config.toml
n_kv_head = 12
vocab_size = 1375
rope_base = 10000.0
parallel_block = false
init = "normal"
lr_mult_o = 1.5
decay_shape = "exp"
seq_len = 512
MLP neurons of a small language model. Each row is named by its layer, matrix (down: output weights) and neuron, and shows model dimensions 0-191. Each number is 128 + 24 x the weight over its row's rms, rounded and kept within 0 to 255. Numbers have three digits each. A neuron's up and down rows have the sign that makes its largest values positive.
Before each neuron's rows, "fires before" lists the tokens most often just after its 100 highest values on Wikipedia text that the model never trained on.

fires before: ", ", ". ", ".", "' ", "\n"
L7.down171:182125095115175130115133101100111145106149120102097120111131119079135094127108128104116139120111082116108154161122115112153139128090105141128160115119104114146125125079132115142132094104133131143098125157094128153112128184148123117119104095120111122135146133128155098108133109120146130144146151100143154116125070151117102114109120176149118145134130125070125132126120128172163091101139141106134149130134166080110124122094125140151132122089130151114146148115132161099148107133125077143100146100141137082145092100124103113150061139126117084113118150118127077143091121038121084120

fires before: "ed ", "tion ", "h", "ing ", "e ", "ar"
L8.down477:108086119145156111121130129133126129156174175158142079155087133104146109081134139131101080112118084108156097142102154122138102121144150130179088101154127118172098127161093140127115151162134150131140121133088130163092138139097123064137142132130169176137137112165113121145118098109120117167134117179151105135108142133150119078096143170114166130109105131136154101150137114120153137113136085152117154115117105103149142141118164158171154130127136180112135152157129101090126157074161124114157114110123149131147140144137139128126128108114177133143135132127127125075117115116153116106

fires before: ", ", ". ", "\n", "s ", "."
L5.down190:135144115133113125162162119127090120080153125143132141095117147108151100115137167140133117134152137137084126140154103107124089132105116142135168109158129094172133113150139134144134111097123129185159100155128156131125127106150134122171083081107141051131108123103161064101119097118144144102110142124136156143107150082146137109134157145127107130137104095115138104157186094113132135103133161174147151104140121134077128143112132134150188126125096149130099100138131158131108165120113165142150114110118123088132113123127138130118140121164106136110170155128109127176153087106085103109

fires before: ", ", " ", ". ", "\n", "."
L8.down207:128131149122109122111126136150110145128143140173182115102138162158138108070107144124151121095163109121102095142143165125140118139135130123155170095115122121155093169102118138117165162126103102095189126123129139157118149168114129086153100097127168154074151121151141137135114124127106155127121122126148150181113132119116142098164137121121111161129129095150115167105116115116123074112119100153158142155162109130152118098100141085117087124147114161090140116158159150122144111121134114173173164123127112146096108127120119127106092110146126150135135126146136125149137133062123109052

fires before: "ation ", "u", "es ", "e ", "ed ", "-"
L7.down351:149076095106152146144170111095139128135141107160122155087127165126117124163131138113080084133128110127127118132141140147148156131130112107165127117177147124167124122125163124131141155096078166125107095126092116087159099153085141096138135166178130158136132100077124143123103109132118134155125140137155131134130138109132125108139134083093084127131118124143087123144122135127135139123136116130147101119104143104139131110069132145119150132171162130127132151089093179140108143153121159098150156078084123102143141125147129134100148116136117145136101135166150123081085107182120155185

fires before: "\n\n", "\" ", " ", ". ", "\n", ", "
L5.down483:105141158167106132149117120116110141133143107117116125148131165105138119134110114091118134184149108146130114129186103110145138105127137146142122141147138149142097174118166118130131091094078119123142125117118167135125165135148126090122101131128143100127129117153194119158140084146102091153176121086163116160144152124084193134149164161142148130097145121111144135110094115086155089110155119127147163135161135109133145132199068108126129125146121186130106113124083150154116141137123121130112125135094143103139096080095106148119109108153129110107127142106107138124145111095108096130

fires before: ", ", ": ", ". ", ".", "==", "s "
L3.down359:110115131096187128145110109100131107128150131124101150136103121147154149161096143097085143153108121144152161137191111113117135118162113141129118138121117148074133116082134076116076133167162146110112136122094151127136113106167150142070147121136157122149120129096118156130111119171137172109137118116084103108094082134142143130155143116125135135101099133115150119137090131122129096177142134126128118134171121175122186136132153140136175093080100139128110155150163116122118123150109120095134123128102122117120143102080139103122175132116145103155140154137173118109131118090110075143

fires before: ", ", ". ", "==", ".", ") "
L7.down10:113097139159100124140121116165120094126123124133134151151132141109119108161137148137103132158112116137150136117188112134139131125103106170145109150132140128114117113110102160156133098117067143140137089155143104100142085123164141072180121171122135108128120162118139077142159154155137095150100130157122140174138118135094162141110091092119119158105151139138173126126136120130160109130099123159140126102126145144109156181125101129119112144083161142111140135113080160124092117091111063131147166135139101173152152133118108089127127167131151148162143070123093152115139120126092116133

fires before: "s ", "ary ", "s", ": ", ". ", "e"
L5.down479:149160126163141087123120161129150116146159150144084115105148107104128167126117171122107140124073107115113101125123132137138157134135125146099126112129146136132147154149142146098149100153088098152139111175133076102167102125132130148117143132135159126105085156102123140110092119110150135114130108159123089113106104093148158059113131158103106113129162121081167159154153117132092124127130099186147145127074119129108111142127116138105116151111114107094136181122124148095165140119114099116107117102124123101122161087119150114158089116132175097179150159114112114110134144105167110154

fires before: "al ", "s ", "s", ": ", "es ", "ati"
L3.down506:085100093135110146103124173112135118099123134142159142133129179081094113119093159190120104099116139162133075141116140133150100196143161083099097119155125160168115115103147120139119116130140083146143142143109096137167138108154100090122141131118146129157119138087092113143137135141140067180148118143126125122079120093158123072070105116119122135146127145125145135147124138144113137167114152141161155121129143106137127124124120155133110142130127106139119128131137140117115129103099154106121153149115142116109117124097141151157112134079161131099109168150171128150148083159161153120

fires before: "ed ", "ment ", "ment", "ing ", "ance "
L8.down408:142103139112138170128112136149109101121151183154140082120139112113149106112150148118114145136141100183121113129148147132126135134155165137144141187139146127192136142128132121089123089141144118112128106149087119146093110133123118115115151125111129143111138128125127100105155118113117090168153120163143129116140090088193163092150114175146151136115160135120149175114087119133120162095166172150143111132109126133136116144102147115164130115143130091130119136143129122097145127095180106110159096105119129134126122131132111117108153115093118162111136145159106129046163202156132116107

fires before: "e", "ed ", "e ", "es ", "ber ", "n"
L3.down121:120099077149136132148111125100172124175133185161123177140154144167171124153035116135099108110122121121111081133135145114121162120128154176089144137138115120138119117139138148161132148130094113152095160133146153120127170154139150131138125150116153145112134138150156150095113115123133155132098134106152142132110114137130132156149112159140140118121098137167178118134057105125096160095112123138111126118096098131143113148126157103204134134162160107111156154114160093159132136099114143151110135110147079130124099147121134144129099110117131139080133129109152127154131118092132134152

fires before: "ed ", "e ", "es ", "ie ", "ing ", "e"
L7.down463:139072102100140193132107126139141119143137135144149119139147117146182094135115135083091081154074088152110128104119124133094091091080140132134099127120136123158108132110106115131181141161102174128166107138104133121134129173137115092104130117077125127133134119165146155150133120153078150144128107126126143146079161109151136120175139138151124083134119136147139110149079164145201116127137104111134085112105156137163089120116116141141155098133120126121103123148139136121138138148164131166113127104112109130126094128154141117134150110140135158128133161173123161119149149138156160153